{"num_key_value_heads": 2, "intermediate_size": 576, "rope_theta": 10000.0, "bias": "none", "parallel_block": false, "init_std_up": 0.0271, "weight_decay": 0.16, "train_tokens": 247500000, "max_steps": 3777}
MLP neurons of a small language model. Each row is named by its layer, matrix (gate and up: input weights) and neuron, and shows model dimensions 96-191. Each number is 500 + 25 x the weight over its row's rms, rounded and kept within 0 to 999. Numbers have three digits each. A neuron's up and down rows have the sign that makes its largest values positive.
A block is one neuron, or neurons of one layer that tend to fire together. After each block is what it responds to, as a language model described it from the Wikipedia text at the highest values.

L4.gate126:522520523487518539437566476497520508505517487508515513455469513481473516478490509473567471452497530506506485486451488522484488490521512466484477502463500527507544518488504550517544490508525492505508504513501494518515509479470551514502518503487455502513495454486481521475500474510484475466
L4.up126:528489472478499487486483503466474483525535515523496508522555534454514475454553495522535465477481470481475521486475492535512501518494488505537490490527482507516490520501487473496456479503514482536484515479508506502521492509476480493474490522520494485509497574467502481493518501483502503458
Section headings and "was"

L4.gate136:440562486510490513528512481505505544519493503475465455552524538441512501522489470505510493463538467458512542496514520513495554511523504475524506500515512476476484515527472494463541500462532500495507511505522514493508535475528510521450533512491503521537516522503501476510481471521556481470
L4.up136:503488519475512493496532550511532492501502492514507489466521488513499493482526496501516464467518536474506558529504541528486494522488456458460493526507457513545530475497451475495535476549549483500506515490514525523521495500492489492507496490465447467497501526506519516469472496504465512505
Word and number continuations

L20.gate69:442462493516533521454514487448497482533494473518523507505516469503503506537452478482509467518494528504534549550487498483471466519503516480511503514459525530504543495492499499494517494521467463518523509473458498486475458496500524547482499511491456520530505461494458519476504518477492476512
L20.up69:528451471520548514464499497510509495486523498471510493513526473516528441471502457483537495520520492490513515470528490520467493460540535521524458540491517517460513514492531481479520485509477479544466472486481493499521479467538503503514513526465450481515497484453505486474500498426494535519
L20.gate249:502520532550570500494494476502511483514505511513533529470491476488524454527490521476530529493530490530541486529496496473529486510506469491486510501494506488523485492462501513498500530504535451481470496535472539523507508499504472521478457495487525503542497542573493533484500554518522481455
L20.up249:472496518495530484510488510525488527505552508499519516508502527518490467509536481503475485525512481513474486486521564491531494503450500520520494479435518464488429542516494494485509550540471474517509503443481478507514506502496486496508474510518527504486530498519450523515500502482493525502
L20.gate435:537506530480498537506511479453497473523513492529529487529479483493490549552514509477483507471515520510512482512492522545486455494462506512494507508489512491515473515515493513507533485526525508479505505518519481508468465483552498497527502526536495502515495448519517492526530445511503503495
L20.up435:489521492509480503510503452467483527494497535500489499525478480505465461490498465486505485475483517487539472468492503520518500506500493472529527508494477484474514511537534476464480534487443474479488568467504513504467517502565501464529538475499495549490467474485524495514545461501509536503
L20.gate465:498493461482537486522476479496497501525529519501503498507508466473517474469531526532481496484485536483536514491526535503501494449466515516509485445534507513561514488488478480481478492489510483530500527491512487471468513496495519531445465486470536482471511477528489513493521465479497489489
L20.up465:528495516470531532510524490510499474476510507470495524520508523478494478536499452487472495500527511521506487529475507485579478489501532507502536554551460486483485510527534530500475480497515485497446494459518496513495514511535521455514458500520527445489476492483477491497521487476512475555
Mid-word fragment tokens

L20.gate289:527483526520486513530468520498527443496510481486476491495531500483511493473461562537534548497501480509513522484493510467509482491493525502514516526526461473488501550500461513469524527485505540518484528472493524479543506522534483531505439500543493525511509495496517465488525540465481535521
L20.up289:535481484504494507517497472511476489507476512503522513502459504498503514513468528505488482439515528460540521468450473509494512509461477495525531488457443497478531496507469456553493493467508541520509481495509546520460494495477462484545549499501464519507483501509529518518496525529501507467
L20.gate292:476474534511497552507499489537541506499500492509509523539540499486492476502502527540500481479475498475529546502475522540473494521533508421468461502454457516474552522461527501489491510494493482495505538538515546482486456487467457538499532490520471540466482503549479541494534488465486502504
L20.up292:497468545516538510517520504497481511532517499441529510484536524516506478503466548469451513487493482499491472519529518547476527534498524490525493509533494486483474496433488492542496533540477470508491513514510517477516550504476492550525492493544528489491490514489502468529503490484517476477
L20.gate414:477484533496468517527451530476442494521524500520546508506516519464464493532491514505481501500512458514485515522478502489518497489483482491503466537483512547523503521511541489504468529472497480486500495512491478482475463473495443491497521463495454507476508485512517546513554520511527484471
L20.up414:453480484477455482551470497506456509497483491495508501541503461471503521468498514549476495545483509472520488528521462455473517475488473497506498513526526534487500519520520474514486522505519535488443560463488527510454515505462473507529526525490529486509538503498526517512540507510505475465
L20.gate553:542484488489483496492497528526484512527496544487502502482561531532504526498518491511467518526527524483481503506461521491526517498470479466544517508527510512527471532485481516505519505474533497546431558504509515479471494480471521506542491490538490551522503464527507527472501512496476474532
L20.up553:503460504489478504542457526529518485476507491470535531487513492547477498457542512488487495502515518518534575506494506497481475492491509467533503519455501491525497510504529499580496525503506475490524487459490528490489471500545496498500507504504512504524477454486479526516522502544476518482
Ordinal suffixes and numbers

L20.gate12:484511490500460494519523536484455483509551543478497523511524497496507481489494495488555503480466514502526483526483530557516504496492511497526509514485482480492495474499473478497522459484471476503519443488509529465489535520507556505496502525454519478463471470463469546497488509528509517530
L20.up12:462540517494506484507495541511490475496475528498534492496468485509514487506511495536509431517484506561476529508496495463558510498505524470524492488502572486471479510513493453506480475468500460511512500490508496472497545531487492472495492496511440545510550512477517519519477474470437510507
L20.gate67:534511507509536522519526489469505450496511494454546504504487498510489465490474475483522456515476514508482488485509492502490521513500518475526530547515503510513522524500474507517483508491455487494483521461550507444485503500516487474506501501452487503475520513500535541444509500471498479475
L20.up67:464498483493503513532537490509494477442487507502441510506493480501503503524495466515493520552495501499542522461484521510501516519522501480514538490496526479504473464521496493535503507499509458525493534519486487438448501471521489494506529487491506495481459470531481543486489418489480553478
L20.gate81:486487486483488513479531511479495464479506534514504556479516451519468503465470508496522504493479474532495517460494507534512502556438520455480510525528446495470507533500528489524478550476534541472482459487466535519496520528524490480502492531498486533516507528457499496469462498480520471502
L20.up81:457490490519463474494515496489505446528487494517519489472445525548492482485516493543491524514507511526521502475493531447489477504469492524505486489470513471456489511498505456541517451533490500482495497492480519510513504524435515466476526532453488488463531545483502496487488554501553489497
L20.gate104:506469515488543512536476521541512499531486507525541537476527484509482539475474490477497499491511492532479487497520501487499526501453512502506469496537460435478521507483455464501533500484500498490481540489522490463485493517475527532502442506520523475492512438570505481515489489497484504458
L20.up104:522492541468535489486500501486499486483516469509499515467478454518462494465512505471509543496481500509501480475475492508476498517450541490455498504455473491464512528501501495503479459506470540522468478493506551498500497515540545469488480490511494493487499528479485508533438507482529523468
Decimal points in tables

L4.gate137:495459543514468513513497525497492495508505499492517501509518507500499527485476542541474525551481534495499532547472508510462482477522522492554516512507514512499518488485459467467504493475528512487496504525528506477510473491507523491540456499491518513491513448506463529489494479468514476494
L4.up137:465467515509455487512499511511491509510489506498493504496490497498491533500467536528457503552499539503511524552471506471492522513517520458555536525496506518501518507489491455471487522499526502506486507505513505489519458474518488494533464502501553484504510468534492518502481460463515484495
Ordinal "first" and fragments

L20.gate251:473531472513499521499464513530478522518473537529527492447544489523508478470450471454494455488486497478516520526472508553495491528566473540478521509464455472497488511502495491524520514485464479535476489522536511499471503522497479533533501503525517494507534462464511520485477472491490444526
L20.up251:538464502523535499520490501533494456486481511487495506513513539518527494554536462520504511498459500529489481449481542504528463520518522505496495531469538508509539501553522494488462546506450493510503506507486499501494496510519527533459480492492457479499455491484531466481529508491481534477
L20.gate350:490485467485476486535469503469504502507507547447461505497503501501513498503463470491510534506516536540542521518463525485484538501491535507502476497486531481523528489480454518501478520533505539512504514469491455487433467502474486494450494504493462503487509517498524485513504515526502513470
L20.up350:502496514505461541434494480484507513497533505475484499474511531520539472546472466499485554488514493476519515562520511497513468522457498469496507519469503489538515537535517468486513515506457588511471510515492473499475502498473523514479486486519455474502498518501510521496506503543459558506
L20.gate371:479492541484502495531497534517459457496532531472458519518480462533487498504545512433461477501499488498517512516506505462451501517463476541508474486493483520497504495502493447517479480496500513489502498509483491481473488563496443532495493534543510510513529503471532468521506454485519467463
L20.up371:528506476471466519475461533505499484516500470503483520509490476470524490487523471501488524467476534511520512500487471418496545543486519507535448451485432506498533460475517476488478483469482483491483535479503442520482488494511519494481509500486483568507492515478503540518476491492503462496
L20.gate478:485494474500550503501480484514523487538492483512480490535528557504515553500515510516480479538506521508527491488499486484493500500461484492546489502482486490543514495522498494462519496493502508508491531535498504489484465481490515495466520482481488510495497434488521508483485476463481503538
L20.up478:491562501448462538524533527506521520531516479524511505509482485540498509490513544491511505486515538558525508529485497476512504467468486534485492471474513508496511503500514474452477512501496498490507468521489463451521468436483468488485502503528481533528491518499438511482480490530508519496
Pre-number spaces, word fragments

L6.gate49:500490534505467493510488504490477528510521504515514482530498491510491481466525507530483470521531499476489489536483487472500513513513515542474497464481511509458506480525505478510463510505500499483488514522480503564518543474511464496501512523510499479487523546473498525532487476491504547523
L6.up49:520459494461474485478551482480517527483518477524493532458482498515506467491492511490501474520506489439496529542535481494489497507459515469500469462535509510482512501506481496520512465483516508491477484509471530531520500488471528480500441495539480452498536506505479540493487488460482539494
L6.gate114:508493515538469514542478487530510525497456508473512498511501495534518518547464531482485498483481515517529470528514565488480516490501488516499500479481470486520511479533480498470519503444506466452526503494475489514494506528515500503550492529474498552524537439536517540481496454459536487543
L6.up114:486489510516487544519494471511521507498518501498471468505538553488515510502472526474517468464486504509513496514441553518445510468511482519532442503467481513534500503560480509520474482500517491489527468513508514527519501529510497495474473522532529485497485471515527498497454479516507520506
L6.gate152:470466521477452492476503497498501483505541486457515514503524479508505462454516505496497521489543515533538497520477520517511500454491493477490518475505544542496517487492489521499507471519549532483513516549466486476518503519475489476521467522501514468499465474533491531484462479497485489509
L6.up152:471483508490447532486479463491500464498502481485516487506505492485464467495471506478498482534524532553508492485507532517528452464497498447529476489519483498487531469439473509488470511525523470466529490507494476504532486514508456474503459532532509497487485475498495548523495475502486474495
L6.gate240:509531478511535501509450473448521483482491499508512490521477492471523535513459485486529529532516474488498539512526473499481502568508451518526476518532559508518510486522454492473504484515489481538516524507445508483451479558494513528513519544521530501519541530459507509511554475512531519508
L6.up240:529507519466526504501492538446499494488533528498516458494489486490502508490516476514570508518555488492466515518524478533502486512521492510532482502536555536508462478500494478512510511471485466496489504505447494483517485526475510513481540505518521497538495533446498488503529464476504513514
Mid-word syllable fragments

L6.gate3:459539517494522525494459486498510471498532495513468506465549516521499512557452515502477509518486494512494499499486504487534497515509488495527506551466487467503498493505501533509508495524488530501478549465535545503532485479492514501485507522498497446497464483513494526496524521533469502504
L6.up3:483502496520470494520445502492462492521505518475450542479475479537488466510448536487484496525501526525522528527475486553468512530490452501530493525517489496523477512478432489491463467494533489498508505497528530496486478500523523520549464493522495461531487515541470502532492502534483481500
L6.gate202:532494473472497508482501458498526514505530480490450511476501527492507516536474507448538530457482476498490535520506520546505484513479512509532467516500494469462473537497444514484542498475497470539475477500484539485473515499516521493481455521498529464511485494539533533521482499485457454505
L6.up202:519518504482465511505529434506534539493478498500464482548498504464499513484524508500565515503540485504502491521484536517487505501518524501516503488470470509469459471527506463480487546498505470490525500494480506474495506492510517466486484486488527486511510484478575501563500453518486478495
L6.gate250:505517486515497426522493534518522495447436468477502513514502496497527497507525526540504492523524478498445525513537495493516483487490471500507517485487491497500490481542493480485543486514501494517506472440527453493464480498516497467499513475472470511498442543503560554485551524471520514472
L6.up250:513497525491491524491583508494505515506542484494567532498502475502494550469528532482539503496502493525492518505489500547523498498492517499504492489556486491485489489485500509494468505461477496519461456509492469524461503470502434532499465472515470499523499503538504534517514497507525501472
L6.gate286:483540549467520521489527549500485465490494509506545518506510513499493521447556530499502471565474480448492524490516507545507472547503491505507519493535494517472487552524492524490474497491484511530521484498497462497470497519514514507499497509519531529481504522485483479491518477489496515464
L6.up286:511526474499508485521536536499513516490472472454522493535508499475510532523503540519538531514519431475482502520499509488510495474498520509547531484479512477481473518536483544503505506448466457533500497516485508484499512507508498454476517525492560479470502495517526541539482454465488456483
Range connector "and"

L6.gate34:503492523487464491494516517481500502506477504505524492485482515497520512458497468516516482517481478475506494501499511516471481473487459521453483511507444528534526495492464522475476492513477531493545493490519449462522468477526520533518531476464525482519481475519527517524534518472501494482
L6.up34:489533509492497524485535520512513481500515504483520484474513440510536497500451494435535473514487463546494456509501487516527551487447543485514485504465478496481436481430468516486487539444527509498488487501494499524502481482497534456479489511490520470488469548477467487496473517528515482532
L6.gate124:493539525488523521489515467488488513521472507487493508516483490470521504463472510482501515490501482541511474518480480466529546490484465525517462534518477462509498515520482538494483460505493498481506509464496501481491494541496551482535504503489569498495572452465531530491518480478534495487
L6.up124:489485451531484463498507510451528516503466436479499510524498487544473508511496465493515488551478515490503465457527517512465495527476514481488467501512476473518461486474474484451478525483498445475525520487467488459522492508522503527534469517479488523531473508551499506541523533491494549542
L6.gate291:500499509479494543498504491443510489530524512514469508535523531493513538520521524521495505501523466473520506475476512479486511526525531510540491489484481489497436519540472511516484478529513526519498497482484529489479515516537500503498495536482534467488532468473537509512534505501500408498
L6.up291:485471506482498482453518498509520491489485521511513487482512520493523483483549538515525467462525493499479523495519481522509482488498487482503498536494507518480524456504504566518485471509502504507480475519559490486451524547529483529495496491487458528490506546505492526467494486520489580500
L6.gate516:498513550538500475496533519497441519449517494484495474532521511493498540504519524525529512471506475488523528520464492484495492489488506553521468493544514522534502476513509510463470468495483502496470503528528507481536510488484482503491496528512510535529509490494481504549468514458475515504
L6.up516:502480509525473467509504484505483513456532485560468489541513493513507505524516460533492502511506496501514524470482502512454463466555525501528478482479503476523508465527501486479485521489532472491453473516552493540529539451505472487499532519514493508503485516483546483524442483507456522567
Closing quotes, table cells

L6.gate199:487527512464480517434466503516505566542516474509482503491484510528506475471500536484483510487505495468505491526511505491493505495513510485526479497471490517494570531489485586501544488468495487531493504472530529496501519486503504489494478471521489497499564507517481531488524499501455473462
L6.up199:493479558495499519484555516533511488490488560533493500528564520493472529510543483510548446497508490496499558460523527526517511505510530522496479508519478495478486516492516492512486502535509486475478494529493477511553524500475505475431508522488484541490491505465497490486453468484529459496
L6.gate281:460445525510468502452514514474518479532491484491491523470500486510502529512494515496501478507523512517485507466514489518488554498477520535516462519467493540503489470459495497500517496453471508527565497558524514514480526486481500489468450520496483534476566468512473462497509466509502457451
L6.up281:472476528493519493495537498481513496530503504516499503497486477552491533478482488487541454522494481530497489479543499500471492471499506524514472532494435509490520464486519480541500515464506532514502471519513491495489518476526482517438461494532505508503524442507470450497503486451510465460
L6.gate296:480450536506473480472550497501502488525513493525516538440477470532491522498463554490513471534511513525484486478540492493500495504476528537489479521478486505489503451456514501534516511488509537498526456552515525507478545495474490498446460497524479523487529489510443462491504520483510450450
L6.up296:455469522521486508484542475490510493548505490525512520467474485545496525484458552492510465514511500525491468454525489490509503494489523542489479513508481531478498443479547480544508528513501538512513479535529516516456525491509495519469452502533492519480512504501456465490507510469506479445
L6.gate335:471470508489521486507486472478508495519503501512483543539521503525548524506468518497515478510515496478522479508519497446496505498484515494514487511475496510479489503510520491533531496486509501496520441485514528505503522452508490530515554483522477529461520488494510536524506488508497482498
L6.up335:495488540515503547535502535514530511478546517562465511470470520482481453518474478518515461492499471508511532498493532511497541460535521496549502528456471542503497464505488550520529515493502488472478515519540524509496528478503486446464514483496492519476506506475453508535449450512495509465
Two-digit number starts

L6.gate144:495462509489524554474490520500503490479530491531470496487522482515469478535505508483484511502555508473446495463486501506514547482479520518533473496486509490500509523536519513503521542536474499470509466498497522474517489505459495485501466452459475484452475514495510502512510494522512487507
L6.up144:479498490528521520480500534479526523509530472522491491495472456509508465512524553497453541500542524472498487483492469498508509519486488493489461463463499466463529529521537516471477517517502529475542485457528515456469449505527498509504524503447479494495455512445485554484543503525517461491
L6.gate204:492515486514491505528488512452541480495513526505536531513480499517459450541495520434528492448454519446511458483510492490509542487464491486511467512486493524561502473498491488505501466465549522510490500441495510530473510508494498558505471511466456516474486424522491516504491484517439510520
L6.up204:503505509540487536548468477476531525508479504546496504531484499489480468523502511498520493475493497445525487471514543503515506501501474464494453484483526504546501474522504478515510504482556536518513514456484512497458545524534486496480505512480468560456529469463502474503473470520467527499
L6.gate329:480434451482519509467468476498467502515514479503516493481495465493491571479480566483465512503513504516453489479471536517516492526457476527543517484511536487550495474489490480470528511514480522493508498520507533473479473540464530481498503509507499508472520499494499535495545483507507453486
L6.up329:486466459496520500460462475487462504516529491508517488480495456492496558477492569490466510503524504512447488471457534518517488531484484532527499473506541502545470488510496491461522532504488535492506494515510538483472466532491516461503514528491501507470489497479512541502525480506510475480
L6.gate574:486502517477532501463497550494549514511512474535534541516512447507479493493505494466461502540529493490461449477497496482489505524440511530538498510515505526495487493508507535513520517511512538482519460476510499487526490453464554510509503502509497539455483519511511514490493514529482444517
L6.up574:483513525499513479461473544503550510522512482524516519518537445495472484493490503489475515549528505489452447487500478484514524519453512522526509502497514517489491494527493523527517540523498530477501460464490505468533483453477552490511528484488497542456476532485533504521472497527470464531
Split common-word beginnings

L4.gate544:471497493511498466473484494538480491477526524456502485481506563451464446511516565525527494485492491492482481514511501516500533485521511506563505489514502475502499464473472529493470485507486482458486485475509517506490486514478498503457502515509504502496471531514488498483526505474507472504
L4.up544:498468493518463502463519467481498527499523521514466534461523460495473483483531510515490549482484463416493487452544510533508534511468513485511468488528489516553489560503470536510494468475505547490468487528517454498493518495521542464481512474498497480480504493498498496516461532461507491500
Heading conjunction "and"

L6.gate2:512487501502474530497482569508524466475511489497496479491544564493492487490544485491519507504484495499497568504495549552521499562516509514509533506560494532499479501500471522506503461474490471538529535518539457506514495506524480463490473496510515524535539530486494507507514495509492529514
L6.up2:522509514509499520488506509524525506540547481461444506523477500477502517482510512487458446486509484534523450526504563489539472463515518498514460505509508572530530493502484480532484515493483523517473505502495482530460505517529521492478489487497522464463506509499471439484447464495487486491
L6.gate99:474508469505471509510469508532497488519456523481495505525487477475471510479446512464465516543548484505473486521535522470538508493465488514450474492486482443486502456486509490513497470509540520538525491517483561477512470541490513558546482496480513517536495527483529522508528533517484517531
L6.up99:500523533512515481516480538475512494495464490496590530517485480532518489533509477468440512482435528473506462495522512460472492529488463481484478504508511494539523532487508508513509460519532552471487492504497484507486511495529478542509531501499516548493507508466490549463525498486498557507
L6.gate415:488476518496507477508479533473507497475468555502539538494520523524509449456523515494470474531464497444485502492488516536511468470533471524516557517534497514476513514447567522534474523514514494470499495498508490490432512486482483479491504480528473562502486516561466474471520510486487531523
L6.up415:487458479461489483475537506503517498489534484509442493502546509524431500494528510505537516526479473482476510526490540500500507495525506514503505533542486499485492547522498480497519498511498492524449513505525495538468493478488520466483484470529527505529515558500488497504511477522501468495
L6.gate448:501531471498498512503496537464542485487528541482496485518528523485502497516530484529521466501494483497516528516472495535522505508517488521543491536478485555496495496527449503485533490452520476490519542549531508500523475480503469452511525542488524510498549486501516481514510515523525523500
L6.up448:517471512469492504484541499570514492444513494512455468496441504466522471550546521511523503499480484474504482539492552520513505496494540450489511543532489453483492463468485513474471445491494495511491509480549511557515480515500505458525508501498502468498486525550461486516499480519479496469
Section heading word endings

L6.gate93:496522468498500504469487531498506516489485465474483493526539509515499544506451521485478536475536535498534500507468519546491463500540504547481479522497488491527489476501479439474515481534523489459513504495475497503507490535513481538505507469497492512507535509513518525533520484496550553494
L6.up93:485534478476478488497489482502480503508508478456470511497501516523509496503491525492493488466464462522544435554497529518479502509583461501493505501527488504508493487504463464467494517466505521490551526507458503491457456544541465505522573513484526512541493488546486494518544519452546517468
L6.gate127:445449532461505545455444501540518496499498486503484512507532511568521507519486553497514496528515526497495512497472503511451496514513498535503457497489520537500508519494534479491504497496490467485525536477484551497473474542499516490509524557513505487562544492529547482510485528456488537496
L6.up127:439440540456520559446464510519516491495512481488474514498534503555499500518481545511525498536521535495491529497468509524466494502506495552496470490509511554516498518494541485498507511480486467492532535480500527498477470535491515488496522548515504476544544488522537475522475509460495526516
L6.gate473:520525491526492481508521468513467504511483476444500506526485513475455510499491535521489474514536526489534530552509528485522473531530485484505510493465496448498524477481514549503485487463498459481539497519482498481476512486476500493544524450520503520537490512529516479463476497493501474449
L6.up473:544523519525500493466529510491473488501454464473524486509483471455482552538499519505507481487503546542492506510524541478504491459486530504475569494450476482500530484467504501479479461449501516470495462533483526457496504494501502490571507491505515515505496499550529499488475505468498485508
L6.gate475:458470502478501475454446507536478484513505461481507526513512531540521507526482533493489476543538564537498542523464532510467484512547495537518505523472561520514473505463492505488496494522510480485501522469484531481516527513507484477502511511497529522539554464567502503486510482491509508504
L6.up475:494461513475521508454501496557475445488517490480490526489489536523502529537477538499472508545531544535522513519469522518494488474509494557558480503491513514509481510475541495486489509506504479485505525503513571506491499519516507477520505516501513498525513470545514516497501513492514496498
Word-initial fragment tokens

L20.gate25:496506513495472474515507534476450450496522518455505495507530500520517503447532503483505504519481490484511534492445542475449530526526465464477525520469482466504539546517497558497504533509524475484551520456457507454502507493512472501468496516491446478523549475532460501526440494500515478502
L20.up25:528500560484493518510498501476454491488509529448488482473488489528532471469494523549493500514488536494479519481496479473477517478568476467510535525494484518506480528522516502563469524510509529498523518527522500485498524506481488560507524525480470447499521480511509478491471498480523552528
L20.gate260:512491512470549469477522494482481486490523493493501505478511537513484533498503516506509517527495477482474530495470505532458499513534544474509538457461507506472505509498510534486511480520506514501526488500523519453548478527474512490468475458530455487549535482568500512546486499493505467537
L20.up260:519482527486445492500506511467467517518505428516479495482523492547535513480524510498508543461495505496519521535486532485428487475520494487518445485532463571492481466518518457532484476474502496491489456501473509513488553517502503505515504500490495507509506471501461503531475517499438492509
L20.gate272:546478505493505527496512491443495465534496499482508516510559483486491524490526541481539526515500508480442526464488458496477492504518491505512503556491460482520480505434529496479488492505504503517516456491496483477519541506505492480483482471507500479486496549500498505451514471541486512543
L20.up272:490542479474505455510539507490523483465508495496518500535515500529491521514534537496517487477469527535497538539492460482498453467537494531543546489515485506509487530483537479443473526534470500492541507463524519484469498525533496504529495484509445488542509493511535474498529475482511512496
L20.gate294:513522515487492500502497522532439492477513520466560502482476546529531511494507490527514548498523473453516518487509475518527495483508465538500514443505511503528524524466533526497487475449508489489539485521546470521513490507503453488485480486476484488435536518494526521500542532515502489525
L20.up294:491502492482463526499514488456483516503492514504493503476501574528511471449481507541510477477436482488489503517456533495542458509519491503497496468453456479498519553517486543547454498504518498443535494503459536518533487471482481476478524463494473515534516549505486510474503548511489490510
Mid-name connectives

L20.gate21:500475526468516519476530500526479509529526495463511496462514508512521524506483513492500446510489505530498526495483516512512488497528499462497449446490466460509532495538437492508502491492500504530517449554530496497476526516504504502487482508529496508464519464465555573524484502503498499480
L20.up21:502486503503480516498475483508538456527475535509521509514506464472546535458484525538485513504481509536504497482505482508487529477487505520477494573490490499497491535542469479469505518481505512485490503473493561486475481550478465528530529491500537503499468465506497489500502468507538518451
L20.gate77:467516510478502545459514495478511480484518492493513485505501534436525524509442483496509512484512477507538521525498516521533516499557518476483505540540469514543527521493471541524523517490450507504503499509473484527544485507469488498542524510492545533481472511522529531540471554477498460486
L20.up77:483506501467555488491499458453520483486485503530448512487487533496529498481523467497446518461479493501485524494569493521533544504467451515497521517472507492519488529512456529498498535457505482512512519462518499487508472464526487516502496485438485466486515469533503508464486527546536471506
L20.gate181:537473543507496483473497536492504486515557516442490515496495511450495482534488499499525522507475456522510518508539481535493501509480478460520531511502435493544510468524463496511484479471442448472515499524472540527467525503476491505501426503471563493517507532461508528516519494529511507511
L20.up181:520557485509515494499506422491500478488506480490499491469485494514433514462537505525492488512450489487454515512516536518521514465511512536524529483532511514469495459538481511463505516502513540522494522486515507517530509515515495570497479494510466499508465520528480476467512492534523499508
L20.gate544:483508514499486493473498531503519497541499527503547506514507475477506506487515439528514537537465510476506505510492481480529488494479474506538462473485524514526532534546471501464515474490487518494540501505483560531477512497504504531495464517517543541542513479507484498493511441523512459480
L20.up544:529516532490489451483508512548517469504506490534507478512489522510513509487498501508494477495512481515474534528535464484496481466555563480481567538494524450483482538533495511510485533479466514506506485468478499508517506509496505492467498484504508493497461508513508459514505511498477487503
Coordinating conjunction "and"

L20.gate76:512498489467467484542456545501541499497470529520447484512528514493495524497512493491484538467526542465483515520458487497462470489483447502503514512512480478502485539510498510490484535522508474509496530519445508454510509516458487481524500466507511503556500553542515512493507506521501496494
L20.up76:496476508471495521501474557490525537538487526499477479488455520478432487492568476483464494526505499540491488469514506478479509520483478469455499468494531494533456500464490482495515509499533534496471467520497496537496508492472504469467530477514542493526475493517500503473515536522489462480
L20.gate89:499494540491469501512543471505483471501579534462488527480503512516493556487493477529533494467518491539484497439467497517488480499505488514517493504494466507554504501480536507498505515482478476489462505543486512495496550493503479474495476440487468514514530507515514485465495478513469520488
L20.up89:496504534443504517509479507510492535505512498467537485504543463462476495505489522494486496470476486493512484500468499510483523500523555474550506507513492435466477484508522452505530519520523545488496486465526490483514509525493525485518521463482492528512496472478524510513525507497514507527
L20.gate510:472508525468507524523458588475487472502464533483441502486559480467489540488472484507493506492481533466518505483490535520468489517482493483493513532547449501505507495481500502511546526531466520555523509517488486518551524535485510528489467508504484472483511487512483523484486502504488520527
L20.up510:500481502496527445531469500520482460510549462521509493468513467471501546510485481510516497442440487533488544553510466501542465452489515531485504470523499462507517510513502508481455500532499450503500434474489469524469488511531440486495482521526542505518527524481467467538483478507511489527
L20.gate551:511503495453530501497508468491499513483524472479476505529511504545485559534457546519506521504485502480534472501452484509444470559480500454518514514498471488490471517474506508475535517522465541503532530522471471464493512539500480492500526483502499529500508498484536526504501498480435474515
L20.up551:476471504524501490486482474506468529496500484531498514472494468454512515457532508472495507502509526477485506462488519526493474524534485527504478487477511505525444475470508515498524511542496514529518486520493486573531526550469487485514515470529544503500496485502489520515521427481431476470
Second piece after initial

L4.gate178:476490464467459497503533534457529471501447503527471539494494492493503519501481497537503495505501520493458480492495503517536522458480472508492540483536471531545521476451513527513550508512540500468487525462486485501520454498447500505485511488471491491507479504513472497467511533510496527526
L4.up178:506487464491447453506474534490528506498458480494446490514497494514493500500502469517467476484497536523474486495469494501548523455458465508469530460544472539515511489482539491522531477543500493468486512506490479467484466483457491507529510502489462481522482528498480505453483533491513513476
Closing parenthesis tokens

L4.gate35:503478534457514503527516503525465467533513520515509467507499499501476499466497521522469490504493559507480512508538450509461510452509522522446485495508471527527473532467523491501490457517477492512491472489529484500451526504481511493533517474459517503482477504468512478469509555515507505457
L4.up35:490529526514521532548483547511481530479469506476518516534470515497498578543464537523428465532521502508509547528499532520475493514504525514477526531513485503509506479531486509489483523479469514496482490496473503523465509533535500509507520519472500522512517531497500488514550521545489512513
Digits in table numbers